python train.py --norm_eps=1e-05 --init_std_o=0.0 --lr_head=0.00656 --decay_fraction=0.764 --doc_mask=true
MLP neurons of a small language model. Each row is named by its layer, matrix (gate and up: input weights) and neuron, and shows model dimensions 48-143. Each number is 128 + 32 x the weight over its row's rms, rounded and kept within 0 to 255. Numbers have three digits each. A neuron's up and down rows have the sign that makes its largest values positive.
A block is one neuron, or neurons of one layer that tend to fire together. After each block is what it responds to, as a language model described it from the Wikipedia text at the highest values.

L10.gate19:140171110083155117170175121136110143130123148097092140076097130197140095071136153132157139073106109127114129110155128120198132116127155113145104157069084164152118113150072091175084097176143112136114088128169095170111164165109160161134144137062159074137135153125117153120124168133047159092
L10.up19:115089101096143113148084106131184165144121122119127163119143106091121115118102150152123160096144143095089164115107145128109157132098124098160164122124103136111135117158077134103151110190105155177157074108105147130102117130145149123093111072059154065157147129122109160103098163148148106096
L10.gate42:161126172148129069111144101163124147179087174106139143128178191120095095119127086168185101165116078114160116108162110179107101209136123106136136102149124173130150164148179092101114122130126092179028121126052126155144139130113125110131114111142214112114171081115133113120095125125091104137
L10.up42:194156096115149177108139116156158169159112107115128136148137131101152166066138126089078097127135090186068179104114177109125123132105119132130164181138158126139101142162152130109137136176128149138131138068156105106119175068150128160104101104173168150105177151107165149120090090201120091173
L10.gate164:140163135130120161163152111136151162095079158158103142113148144118109075162191106159154156105163115151129113144154142113074123146143111142120069080138054138157164187095132146120118090128138132138060134062121085097117169146114127097116195056052130146139098149089083179138092150091082155107
L10.up164:128092105152137108172156102136104128129132101136097099156143141138080150079112096181122102152109103167056127159142151138105147138184090114115142057066142157159154118110134147142102137124108129095162101127087061109087131108145143112101076090094187113144131075135148141128101195091118101098
L10.gate179:127152130177138105091161165151110135095179120109171122178150144086203136157165163108158108157141146131090105149123139136130153122110126150170049160210118189149133069109084110066095104139093130144160105114106151133160153096137175116185167143116135096140099150079159142116158141176107161209
L10.up179:165148118098180070118143110142186132101163147131175076132189204160153138099050152115127126097171058118097077104087160103130183092161066181116138195139103163090095073103143075118092156095151139135162160148144117086130147127171150109123113143135080165122135113174123165134199142135094141112
L10.gate194:145203145174160133086138084111135126073105142084146139118135136133194149141124114122089164132155063121109068131126151055160161155072101146155087071155176120107107157091112093114106120211107184121126127102117143164155095159153124168124131197176135120158174164194073164133163125087130146171
L10.up194:160155121097157198104102140155185132124144086134099144124157181129154114132111141119141107048099062156112099089150139101056163095125142106116134190197208108124070210124120119098155169126123154167151119161115196130124163116154116166108101118164133122179138144138136135154109131137178158104
L10.gate239:079065121130119115147081030132141111175087083155137112194199129115165083132093123154095147134109128102159144081110143106123168116166186129170153138132160149080152110115138118114151167106134102134112069091122108106081128121148177092087092132161165115098100113106167100144115132097160156123
L10.up239:135092096172167144070185087155122153204142138062148137113157090111185109121169078124118109168154062114123068132158109157080115129147155126163102112106101176090087139106087108132095105132173111088116150131108095101123179161158124158122141139118159145125139170193116112198160065153092145132
L10.gate243:099158180130112119134122151149124176126139167132124111137140176134113118183116159130160152064078117136162124103160132090129129121101154134108117142167124121102145096139136112110077161162182146119133126180158166109134077148070160118108068113173081124127175167098151195132082173183093117153
L10.up243:151190123146132107108118102141106128114149126080107122149139102140155088130070138065129094101168107110110134126139125158180101139095078120154126152117127146108099136150062151105117159078173133107135137141135207103157131150149210071113117090149042152022134180111141152043102142165145097137
L10.gate255:137078092137136128128114147094137141099129081142151134141103092136142142072178142099107196101147124162094117094172084166161138170117121126130071157122160150151103119119167114111126207200086099126128140066104133093095100158206160145137059133150178071133122178153118185148163126144142149106
L10.up255:110155143161096122179143128186106055167131220150162118115139156170130115124127091132110093111095148074169127123117108163139132139199180133188130121141112134125146155147114134065141150137139169151053160189121146136111107086152163081160125114131095075074113092071166114133152114188125110203
L10.gate272:137159145068075165108141156097146090102161155130108108140136136145211121127090200076134103136123189109118102097161085102086154101103100118096125160127186174075116100187188064087125151158160101111133126128186177102104165087124116106165097102079116096071135124115157144069134161133111181127
L10.up272:143113141096142117162127135156182152118103147104066106138162115156193196090078164144149111069150161098162132122149131198164111180073092155113111164089120167063097143119123090099163077114112127128080129062169134143100107087130141140112110147098115102116124097167091125121131114126114171122
L10.gate274:083145136098157119161171095167079186101145102120103122130169093126138178115097141172121129108161210152160149130176147079127147129125064115081154192187091144142151139161110108095150075157140109156174111128126115071066118121133148156122089093071094162142179173138135143084171071130125131119
L10.up274:137179159152179172123132080147151152126163155173081159105091090136154131132118183108156088128114126107145116126133168158122119150119137133135154196138157157082091123156143123088109121127090136154135097129094071091141127129104104117092087101110158066160125112093086151065115183108161145151
L10.gate278:148199136147147135191145073127130106155084089119149140131133174114159112089085109117167129124131186139086198113086151114147111092158151074106118164172149153127092107092082155156131106188129165125143148156082190120103138108133170088135112184134097081170149147100078103133118140164121152166
L10.up278:152127154136067108135147125135075151092070096150104102126173117078103121087089105149190038122151132156108127146159067093149107109123109163149128134151118107088156031127104129059088108187184127143182090135142117139115112129093103096116159123137080145144227073135145130111187137101151138128
L10.gate292:133143169165147172141148174138193172123115125150153130123127063106124127142132112108133136158036150135085174116172175108219150176128114188100149097142148140189124198102133089117153111178144137149131113153127174131116112160132038119116134166130104123149126160158083127115125108165153131060
L10.up292:102122110091143101145117098204168154064113173109124139110140081143083135212132153140149101115099158138128129066181076110103170187118088147094135085145116164096133177182141136141169125170131184090144134097138161135089136148095133154128150087127141118134108125126130117134135081146176169130
L10.gate376:138124157166127119147070195084083125149118157137104106134069127134074102108139124200127126096126114118120149147160162109142164131108146154134104157101104137093092132126115100098195107164107129185156110120128092189139148135070137113114181092064120090096141149083146112124151067164209162127
L10.up376:156170180177114096127135120151134131146129140152097089138096108163181095178171121119145134180177090082165156149179156154177143135192122191175090062155140188108120110146134120088173106116116147164095140096141147109126183122153120065065106089110059162129163128113115092124119115159137142139
L10.gate442:182068101104116144173124068135108198151109111135125125136170113143136114092143084130165145120114141140174104124122157168150161117138135113106129111118099105105062067113105156079148092115124161173111103069089165127147199135175095159101119103175160084102093106131165137075157122123159159166
L10.up442:105110126129123117127125144157099105107113069079137164137086154156152109133111151109083160120179161079133139149176058182099073141093152103166109129146187151153148098089143097125138156155149119175138163119128136185116162116088105053105129111100120158048177156159129150127090182164088133155
L10.gate455:130123104130198033083061132118142163102094142121081180126110168137154115087181113102093145112134076121124127098155107146152130127173088118122229148123157116076109162065149131074103092212158118157117147103106173166135163131144105106139111157114122127101076103171058090098122114134132113101
L10.up455:095116117145132148085162101092162119096143120133117184104116131142151143128075127122099126094144133194114136141109127096090136152169148129074122155098106149160114101129133181089106093091132139152089148111156115106126158127112153077075096141139068156144107135098123103127142092127115084133
L10.gate468:120142171182106145146178115079131113080149137127167069108090105147081177103126128085152113098131124134042142093136116166091186181071197152098163144119128152170099088107142145080135166163052087143048163114106121146119184099188120100102066128113084114095124120099135171149082180129126150130
L10.up468:054095102147124097109116137107117087144172096105138148159089110166185054169150087165161127124117081186153135101102132088113151101075062112126130132173158138146131113148184102070124124101111157161200081140141156136074151172118133105128149148100132128079152111102098172084123142143110153135
Coordinating conjunction "and"

L5.gate453:184140147086143137112139120119187133145137167093124081131077102142178139168156111138133114104174138115157139118143151131143086109163115142107157111166109154139104048159079150094134116196163094108126129179136118141101115173209073138117140120141123103089138180113090176144147161190186087132
L5.up453:076184100071138173148150141103217086085167134067188095161152140104104158124142105150146118131207162134128109106121166123093132136153130139175124102110125176147063138182163126127124123130157138145111138173154113119134109128072165143144135115108156186149090167119149134132161185180143107110
Conjunction "and" in headings

L8.gate44:133054130124141159145122137119074136082183164142115116150082100130113181151165134120100159152116165064099151158129182199106086117124153131095123120155067155149202129160145124101136132201149158090117191070164118125154169087099074181108123109148076176144127128146159092090108153154118135101
L8.up44:132151087068134119145167136165089134085139122144173107136101181213099129126163131149121134108113137118107164133116166142136024104146098145142121083087097134151110121105137134145146110094156133045125143107120176141115151138101140139093148040153074138064117149144093111150099159178134191076
L8.gate238:141108130119149161152158112133115168113126141183150164174135115152076090202094161134048131130127138146071125144148091081114110211149119133098105129109110185170119131152182154204135129127159141140131133136142201121128090138128044091145080108143069139129148096085074141083106098135154159135
L8.up238:101115084167182121163169109107100190101117116149120108144087126140123057130072149096087082108126151126086071119157167104095140168198099137136171155149120168148177126151210163136140118101127092128090193123178179113125156171092037113112091144088086137160142144165101088090069087132128184115
L8.gate239:180070091160163125149158166162120169100120070142174137182124134161066135093096177125137103163139149105120115149114136076153108175113157108098143119100175161201149106114163155125127131126217143141068171104178126142081237129084081115068153130072060140121162157132078115085112136160168145084
L8.up239:138069094184185138152122145129105117106152071129116143176128144137152107116056183137130111151182136145099080064129097102128139139067162164144072148102094144171136133121102111130135160132172167146123131134139135077183181174135092106116141115113106116167236141080131094113079169156158189116
L8.gate321:119106107145079088146139095180183130121157111123133162133156117108092129115113178153090123175116118134165088138156074097088157147099080135174177109100110120109158090166055133146186126169093158134099125124066132140058190092127176137092119176158116065163083095085092104071126072100117101108
L8.up321:151109160089093140088149162087066161104172104139142127104103155132076156145066124181148068133147166147172104131166146117148112149096128137121182121165168089189075114107148146079133112149157176121103119132132146133098156165059112132055141184103103129098093151105072103104086109123115190071
Modal verb fragments

L5.gate189:118108155159112112103182174125098126119064177149102127157161092187130139165168117077193120125084191080090151121173137169180120140094142113113090112154186140085186077166124156120129168097163152112126142152138146125130125166117097136083157130116106098139178096162065056099087116099095116113
L5.up189:120127151147063101102127122128058124130098146170110105119108086116129124173140137085186142139078152092066149141170138137153105146105132111176113146135198143092184139198143141153149156116170108126156144099141108125140087100096083093135128164084164101090157093125115107123095132081115096104
Article "an" and word-starts

L8.gate10:163131126123074147138181145126112106119089082109217099097092126131097105122092091160135128122155110150101143135072123074090096157076141141158113133144135061158145192139099145161139077122197115151139114126164158133128194140086164173137074139151119140158104095088113125151117145098111111076
L8.up10:169101143089114086150132081090121150159099112129155133143098142085145115147126118110159166056097126105157146066148139097107107180115164143091171113092142121121156161118050133200101111130127077091110151166205143156147159110096118146150161152149127164172110157130151110144124171160053130108
L8.gate105:131120116127137128112116104052167110110062103175148118175145090141170131117123085107145106125151181142128094122088089137160145122089086100133164102171134201204152106109154108074135112109132087117118157143081168159112086145080172110054136113123114131141127141151161137217092114095137078141
L8.up105:145141176159118078084083192098127114112092119165116129056166139150106124156101127144160126194084121147143158204191083101151168149131091165062097138138125133069148143124089157113124131154133091140109111060079174144187146141116080133068091149147098191118152128155129075123116094142106169112
L8.gate430:116137113125163145151115122170121146139154158137060198086084149098125182137133148130098184092120116102113158154118116149101137125100104144105145159155140148085150127078091168205100163183115153175133149079213159132078135159090101117089141105079118081160121116175174095143063164174140149134
L8.up430:143118101178131086112086163071181100124079072142108130102126150162183172184151116149170162070159129125080136122105073173167135095129136122047116187180076140131158105121113082110123126187120118135132127122159110117074138152094150127140098133099121152170131095153103154166100147123121124111
L8.gate511:105154128131190159105090130193177140104123147115122150114142136090132140148142126217055156126161174141104153142172119185113141112137060157164157102136158107100126137119141135135081156117123079137082191167071155113129127147111077212111129144142056138114095111168143114199144139093130100154
L8.up511:098133144144163182110159152124178167114116113121102175069157112118139141134099125143104118171118113164121142118081140178140137155115041154067121123134178178119123164085150122114090137104147111127117126130154171145141169145176116175128173084056097099104122092219106138136107122077137182080
Split-word fragment letters

L10.gate27:144129156153110162137139129119097110167141142163144171100132068091122167139092144134096101144061136055085093122137124154134141160133145116114138146166158154144219147170176105145117133121149140098121125129165132130121099130091107108106062075138142152085139148189129132158142149092098182096
L10.up27:144134105132147161134159082134182131125106120132119104115132086094112125128228096107174190098170155148159105149148089076151153112158066164132120083129101092119136158128148142099159120104127114128111178098156160087100130163181155129110145161124155167078094126140123178091116099097068125064
L10.gate57:141124106102154116105153124088076100086117188109090178075091110130174069105171139170141204105116160159129104125090134233095122193151137088125205127067142106130202155118172145162121169123164130133151126120144127093108128100175148113073115139103130132171093163140118113117115165197151107081
L10.up57:138145130111131087138134096110085115060101122083131143146077136116122166160140130116131153188168116184153098118118095164148084143143151136091153071121186146093166140070140133138107124109158097103156133102124127085106098136073087148145187185157100213046135147150119120169151108096158133045
L10.gate97:100127100074102134112175141149121127149075102102157141140112158102160134183138194126190124134144067171116082099174131162196161122166123060202124169121109164139142112152104106110133111109132185085156114114127147099132140135141136147135104148144127122133100139150144133138072149126185115100
L10.up97:180164115115125165106124138154124140184155072143133082086084125127125159162115112117119224158161046131150084129095083098120137135161180116097160145097157215161119120094058104120145162097085123137134181125174143157101144108083136168073106132114102123163084078157192167148114199177152106093
L10.gate175:074127154051108117157120124172125158079151112102135197137099111139214151154112156056066223163072153114153141153091068138065110177182117217101085128136121144106117181136168171196077093107149074109101184079121163132125148106139137105117110092134071079140099119171114094082117107143140100124
L10.up175:139102125084113145138133111126164135143150145103144147161095104096152103064109118108092181124112087122113179101134151117134105112138159221110120111122164095153090112160066107118105125097142128049094071146146121112076126189104141167111157162132104130077105138128102148091190133169130054176
L10.gate180:149100107100155130163143134116146084126133121137130137193150119030164120144129140143108107160099110112174112150144172107073139087141084147113063102156094132135085120137088109116149108165162039131151189137152171169174100182115132118126122167186168085130081100139132140062188103081154150091
L10.up180:136111098187150058114125111135089101104130132080142131131052120165154110141110179111129169142148140113095153074140162205109095112080138172108110104156165132083154156095128089152092085115133158139215118144152173074156052154115146119086139114151068138129126115153132099133146110177117132054
L10.gate204:120080187149139103193158143104169103128108168166098143140077130123137128117106127062130131093118127163106160142112087153113171128119073167154114159134152071126124127096127130117057092123197113073106058192140178156173135142194125074100109151080141069113126111130116085137136083085142145167
L10.up204:137060175186200121159157116113127135121132169159138102156102127160086150108093075073122133159094123166150146142151207145136075127133086102136198104118116082157136075074135107077087073099130119131143115113109140141097107145139096161121075119121102114154151189176085109165142130135198128187
L10.gate230:127179111136163135122114131173106098108135151144102198130076108106142107218104139104103157161174160105047151153141157104097140119132089100110168120149177107188105151139105115113086072182178123113141136147112159114184125096143165155100088094112109183084103102199100154093128122103100143128
L10.up230:133085161111110145208121134113128120139149076171178116136121137210160138134178152151164162180140104130141081186084128194135147114101104098190084165107088091142081105101067105086118159145153185160126152173060149137116112148126057063146124104141105093085104084136103128144207084120106129103
L10.gate242:163163098144143108085090116208109118132089118155136130133110144098087117105103109160143164153160126132063158134203134111084167122094102160093139086154166128163181123157127136168092133099150112151123106070107161095133086201101077156147202077126061147106122088154133165077082186081172155070
L10.up242:086144119095119106148138110053120085096008120101151205122119110095158182138149130115106159142130111136117158125108120148125127150094092203144105081160134138151152136140108112144131107165159056083131137119132179144147102077058108151122176144156129073063149084137137155150094141132185126050
L10.gate247:125122162169186197147087074140157123115177064204153132120126098129084148104057129190076135176091120198131174070151172107108117135120090113189177140148181129088116143135169120127166136161131123142110118145106163140156091145132104141104137132167120149159091102136124120122089146077116115139
L10.up247:069142143126138143123094133160085100206111146149146166142080088083166105130127109126188118160079128085111116140079131128111116110135195180144129113132143118156109169147146042131103147133134062115168069175128077154150143119117174122108164145108130089135146138113129169181117123159128140138
L10.gate276:155183134154054102145094136164119156122098081142155130120159112089171119122119112112092152146117132091091115149156160147175164115186121191111097096105110125115133147206146127125102182153107124158128161120163136029103157080191160181126103134113105127065108155153108110160099161123115081091
L10.up276:126112156140106201180104114155154092091092088172128103135127082124121147128127110200194055106126115085114109133090165072117132111129104131128077104153183130184193157157104129095177121180116147132108144093170163052112100151105121103118107062137115169129104108121144110139118113173151158108
L10.gate340:122082117162184115130172151162163150114146182120070124113099177158143114117091104088128139134102098120139162153105144174081186149211129080139171124158135089152099123088103172134142173130163107162133086101073117085154093090169082089094087055131111135126073185139148127179122147111142126081
L10.up340:115078133146160088166090143112186109115126180129117102113060174186152110203129130139161151120102122099155176100126133147155109104100115121117148093144148092106147104196119152161088115081142204135134099202120131139164131145131102134132126116141134122099142092136074127167071202138125116117
L10.gate354:147165160103158133166207119128165093118109092144070162142146108159175114154133164150085161104114140149180113078146132109114100149128122121123202123121109143046161112082163146191143138136089103116099152075155157162161135124175072124145115078103130117168160135149112110139115143106119090160
L10.up354:110214121103199152146128130068098149077099142093152118145067140126178047116131150095164146092137081112131143110143109089169117151153179145098153150142185143114156095145127110130110152060138073123122115104140179153126097155094116066139179081098141171153131107160176172096138149071174059079
L10.gate386:131081135095179074177113118137066131085119114081157092119131118114102138133124114102143136070095096117078089103142126143116165144201181138087163122074140091119137071120133196116120103118145124121104166140114124063019110096128145159191142109156105121165110167160179192160107142070113112138
L10.up386:159112124101101139151152102151142126071144161131157078127155160130138154057187120123077137127131081112089084150176144148098118108117124081140159141121105097180142100165129106102155094159157138198129147059109157109147123099176129134141139090163103144082109112125122191143090184122175064055
L10.gate439:122095072138145126111091148150186099114131116094110152123144072154125135109170151122149154145152132173158162162147147090119060108150160135087121083092129178131154128102126127125145132115152077243150142105132171134142113094105078101209096144055157134128122151083123084115136118083121134129
L10.up439:156140130157120138133134048103158128151084149123178163117121142137138145079148141136118170104160154118122162094166168139155093090125101112102130112179184133014080170087118173134144079157120088099121150148110077119128182111082128125169162167150127145090168076089144100078141143101150147086
L10.gate497:127051135136140155109108084180122038128128107101097176160146134078157148146159131112123127143198107079133125111142122077111043142072112124128084070104173139123135085132105112096077090134136120103109146116120159166140096181101127102093175126125078119087133162106128154119112132152169195095
L10.up497:109120131144179152124157104165084060145082113056079120158096126071097100121178132168112081154080098160112115159190143112130116112100106123102118094090125152151189212157147180205077136102172095110115111159142161089164130139118104132105173126183080132114097112141128167121114206163182109108
L10.gate503:160151110117084141123121160053174136153080119113126131101136077152126108142124187116149121133139147106178105122110142153140046131117111175110148118155129101137168111096134152158073113189107116118103134139112141112144143124156060129087104146130074177175141107104131092098111175137155145114
L10.up503:145156109106113170136142125082088097193075126118117129115158123105188126109143110157130146090114081123111132213127084179150113159155145144153086123132082119089133109096179159181049148088162134114075160134113111136173093120123148108162101137115108088113119061161185129101103151119128133089
Clause-linking function words

L8.gate167:151095058167130144085103087047069189159141110164091084133105126180135061154214166122085120119115165160156156116141174114163104151151150072125165155096159159091138090147081154166108089182131161142143122120153125179125147091112127112138122136165092084168170109118111112146158099152125100116
L8.up167:191118144141121164110120146122058108123086118138132083128091145125121106124102094168142111098170057086121089129123093141065119137221174068163117105054162146132149115110097128166127127172132160128120156110152140119089150177119120092140121077099112161146143114072133165172135123111141184113
L8.gate209:159091116134109172151136143108104119081084153094119110089139140067106137116171095147153065156150105080094120165129128092102115097037111147103142101149136109147138174120176113092137116104159138105113133131089138020092103143107123202069091163106086101096150124147025148137135133161151158136
L8.up209:133154130146157148165128111130108184143152087138142121090149146154093094175117146145152132090081067167121139117131113099118107099123186082082164131114094102111152118148120142105078096148178129173118124086108142205227157115125103040132173138121186191091127145116102144124093148113065105101
L8.gate255:122075076079099169105206166144122113100090095102109075167147158094134116136142184178150102109123116126114139154127132097114104149146068143143167129123192102123093081110123166147168089144148116149174146116129104108125097155121162127161119115156106159144146150152063077140082161128039170056
L8.up255:109117054131113157105196150174160130143120045118140066138100147072092119168101190156060098060068100142112123161101131146092093177155129162169136169103175123158137150091098149191163125138187105132204150145135141169112132168129139121135139146159112136130149135178064102141112147167026166081
L8.gate461:146082104099095114141111126122119116121123063119149113083084156163179098138160156153148161147110130163130094153108109120068147127149148129119112101084121096100102135102087122114091113106127087102118071131213117166172149131134145090149122126132163154093110144085170117128165181117159117138
L8.up461:173055149136157126096151170137056181105098049156085096129130177163075098106128143111100110128097181086142134099136155129137096158165126158146147175138138165120165106130073099133130111102104120074124124139191107118177091154141133146119150082117082093100146110187063129136145120129124082084
Mid-word continuation pieces

L10.gate16:114162071140165105112131089129162145138107158094136133144075087103154090130099147172082124114071124159110129074099173149093121109119126159109131155118170050129138158166140117142126107138122112157121093147129122164173150105164171177078100086157116098109123110150144102133105125166056115113
L10.up16:099095089082147106111179140145104178106190086114162076109144116093138083115145100061126096137144102151108107091126150105093086155100174098131086117187100129162108124161109066085135080162144176166127173109116138121187115179126174148117162099174184089143137133097164138119121162156114066117
L10.gate64:080103155126163066074131124115185107145111116132130101147203134116092094141172068152139112117086128099165138129087156065127093145095205139121155144138114156094095065092125109169120106157136150138128127161134104159068163100128084153164109114090033148112134115161126107115114140141105109042
L10.up64:146150128159092118141148121129123151095140113155148133216163145080114161131134108151154113139105071133153144178118173118173171150068090111092129134118125173123153107147057104137106152165119111145134106134152100111091085133191146121206100160173093133094186040142127119073129108154100141104
L10.gate79:096118099141198126115203089154135067159173130169139149136152085110149135097117161156137148154191066096175137144169159097135177114158097171149152091167144098111160160120143131169065135155151146084176142165113123153103104137146108126098129131091125129140130162076129103044064079180123175138
L10.up79:148100098155076136144153079131147156117133147116086096079142147130106123152163201141127082189084143144134094149170142085111071101120127160144106157092147155116142126195179127144172097124127147111161102131091135120091128098144117166154101189137156131146110139134111095125127135140096145155
L10.gate142:175115123093094045103112133118157134053084113162168120144143115180096139078171109122141133110100140146082114114124149159150121103101119136140097114110094136084083118149168100137102116096156146132152183079087132075131141114143128162109075080133224121139126145103109088128116128163160165121
L10.up142:086119115077105147079162177096126142136081111065077116090150131171155163153178100129141097163122083126154201152104104112116100135083134105135157126165109192141154152200165033114174121126093122081139148136116174079148149075120119147130150082093178091090071145144119152105063145159155129074
L10.gate146:116112134110170153125167120146160147109112122103123175138179083099066201155139160115124128082124176062088085140160123129172161111093115119132109135102118163125129144190165169097126147177146150133122142106148142043129114083114087092129155086152121125060167137178200102176138118083099150154
L10.up146:134153158125106134078147147175110091125065106119149117130163082109133145156165044124181110112148110109090147159141106144145158131101137085128162137166094121115105068156058149079179148084068079137121143107120098105123113112131068078122135151138170146090141045146143175106131119099170134132
L10.gate184:111104165069133109113148134151068179108126148088181157146069130184136099104157245158144092165113183109130150130120178194102125101176106165175142111120184140106140131071108155139180176133146143137129139135134129150133125140150182119133122207203155121104151124117121108081068160139086123139
L10.up184:114027103137083138122142079173201118163188123091123089131176104107069166162119131173137117136142091110169078161172061092101140130130093132176167041117118172140144126149122083106120120144099142134151152163156131128152187145141151145118144219101134091068128120124068121137093163110118113162
L10.gate211:105167090132107223181109150165177107124122080065124081180090153055186125101119119104117142136123096111126189177099175147112153102141128099133136133076136085162108188072138158089120145156146108180131159111127137110117102155159137097121123153087129113072104066211096154123125148179140192168
L10.up211:121082106152143127165125104137118076121148122147127140159167114073142136128125086145106112136147085128140140121153132096132137092177114077227129102057103127115131171140098166096126109180102080129161122193114102081142133123187110165144116191167129154127163143148174140159140154132134091080
L10.gate226:145185082155165107086128148119102087164109102148075144138152141091092092108123135150161160129157085113105101122170144110157111116090123060164085091157107151116124077159102154080078186099091197147129149135151155093069166138130093154054131148106120072169179155163146116137117132105136135083
L10.up226:114157093119085119187108180171149118112164129107095148109152099145155163144134158143179153166156106101076117159083111126135102197144093088120112121168096148160116092150142140129125121194114094083121135161116144162077080146166126118106138125094151110142136079139133135136110129073122219092
L10.gate301:139196133139128151126160087191140131186127145151109129062115144162096054174118172141163147114129152069115152170077144140049169136135060145099154149160081147120156174128122090134117095087209146135095173136148181126093199126087143182114093141120148118114155145160124111138112103108089141186
L10.up301:158185117139112153124117120125131160177128134172126088133159173164121078136104138055178118100087092135132155134125167190122107118172146134161176100106133131134127122137125062167117118089128188141114152174133122120126218130103133102169147098104122074084111129110129086120149098122099099153
L10.gate304:147132129106036101130141129154117140124196116142124151104159113113151119098111055119127119119128090086112102122121161091099125179125148083119131157118188136177166136188161159148101157094077105100125120098076157172130101086128138128105131152109150150150103089190104124090077129122093097108
L10.up304:095120137157102166107154156151140066159181149120100148076110096130183144146148128134067104162111068053090121140183139145112124171169130136180113086116130148073072114137141192199068114116144110126137115092117176134103128114168149097092147126172156180149084106106061134121124090141131083132
L10.gate306:101160111109131101119186105162122147102158149118106120159176184131102141169156122137147171168128103105115117138116193176165139101121088131104153121151134133104167148069189157122114176114124206151120132107150171145078177123163180147162093108165115157156140110067184106047129128129115189112
L10.up306:110088135178115104121122114128083115102131136122118119111102130132128136159127118156147155114133117062131121099139099155080145150161082169100149183121101139125182143078178134129143130059086102106106181068063099154142086095103158124176147114171170160189073162099142105082143109109138108160
L10.gate321:185130085100031128177210136154117108169170095091142131166172127138057185128129160121156170139136093107138097124139176134157161164132114120132147106119094170133149121171091128113086201161165177153094178159105125066111124115120096083151102119155189133150179152130160077114114133134093171123
L10.up321:178099085161136076138144085056161193124106176113076141170112127108135106109173099175092126180140150148122094105128107149186067170131112149148098111099119148146164129177115093130108178152155116131078158127095142155139037105150154122097101125198107068165116180168164093141183118140162150108
L10.gate381:127128141144159160082129082116107131147066135156145142166115084126156086098118168197122113129131147088143118135145116113149165180099138151154174123113200154178204122154111179126177145183133171080170120158076166121080148128085151178095105166117124164064088181055109066124058127065117134094
L10.up381:116126141143093071167172131165124101111147158050079116154096098121099212092184160129121099145113120130106140129069074117130173127152067127143246147143105089105147166162134141106121126119112102136091093177104083159126114063120141118099106153110176119090060080113142120074134109038126113137
L10.gate395:111125150139076131185158052126095122149130088130159121124115119095118105109121103138162085152138074117067138169162157156160141104173176076162149107139132160135097151100142123114146075122156093147210113149145113112112130103170122115086146109093139099156111125107108133146158121144105185169
L10.up395:182099126173098138144186116186186155100067024121154157123091120145132138115165108210100183149159075100102158160088110154156095128182095139162083132180114076121124102104146159084183102177127166108110111164083095156083091131153144118113161129157085117113097124139197106129115149140170137131
L10.gate400:142169159203159132151119116122147101121134123125180105168108186110135086156108163103122112088140084092121132143096102111122140168087150152185106187072162110171148083097114154094182096166157091124121107161095099133118207064147244149114142096132136161091116169112154144137174147075143117117
L10.up400:100144102131142090099172124074128125107143132069155118194095155116086168106164122120157101162140134104165122180057174130102170115099152127105150134195094100056101151108146080162089094119113108150099134132133106135122127166092090166118126139073116125085173144123146207113113124145152066131
L10.gate406:079114123093088134116127139120134102115159100088118114114154132112134105170126083138125105136079124124084150125090095096143112128186189157102166122102129127090201101109112185108086149150168084108103069178115089104086146130132156128143082169125130120145151109112088098094082184146065125183
L10.up406:121128156090145140143105174166127117117126160034166160130167152147127097122112083084163125153196118066118123107088133103089130112132126074181128082140102106200191123142125137174121123105112113114220153080168116081084132192110091062094120164177204088103222152098162151138166130134067137088
"an" token and article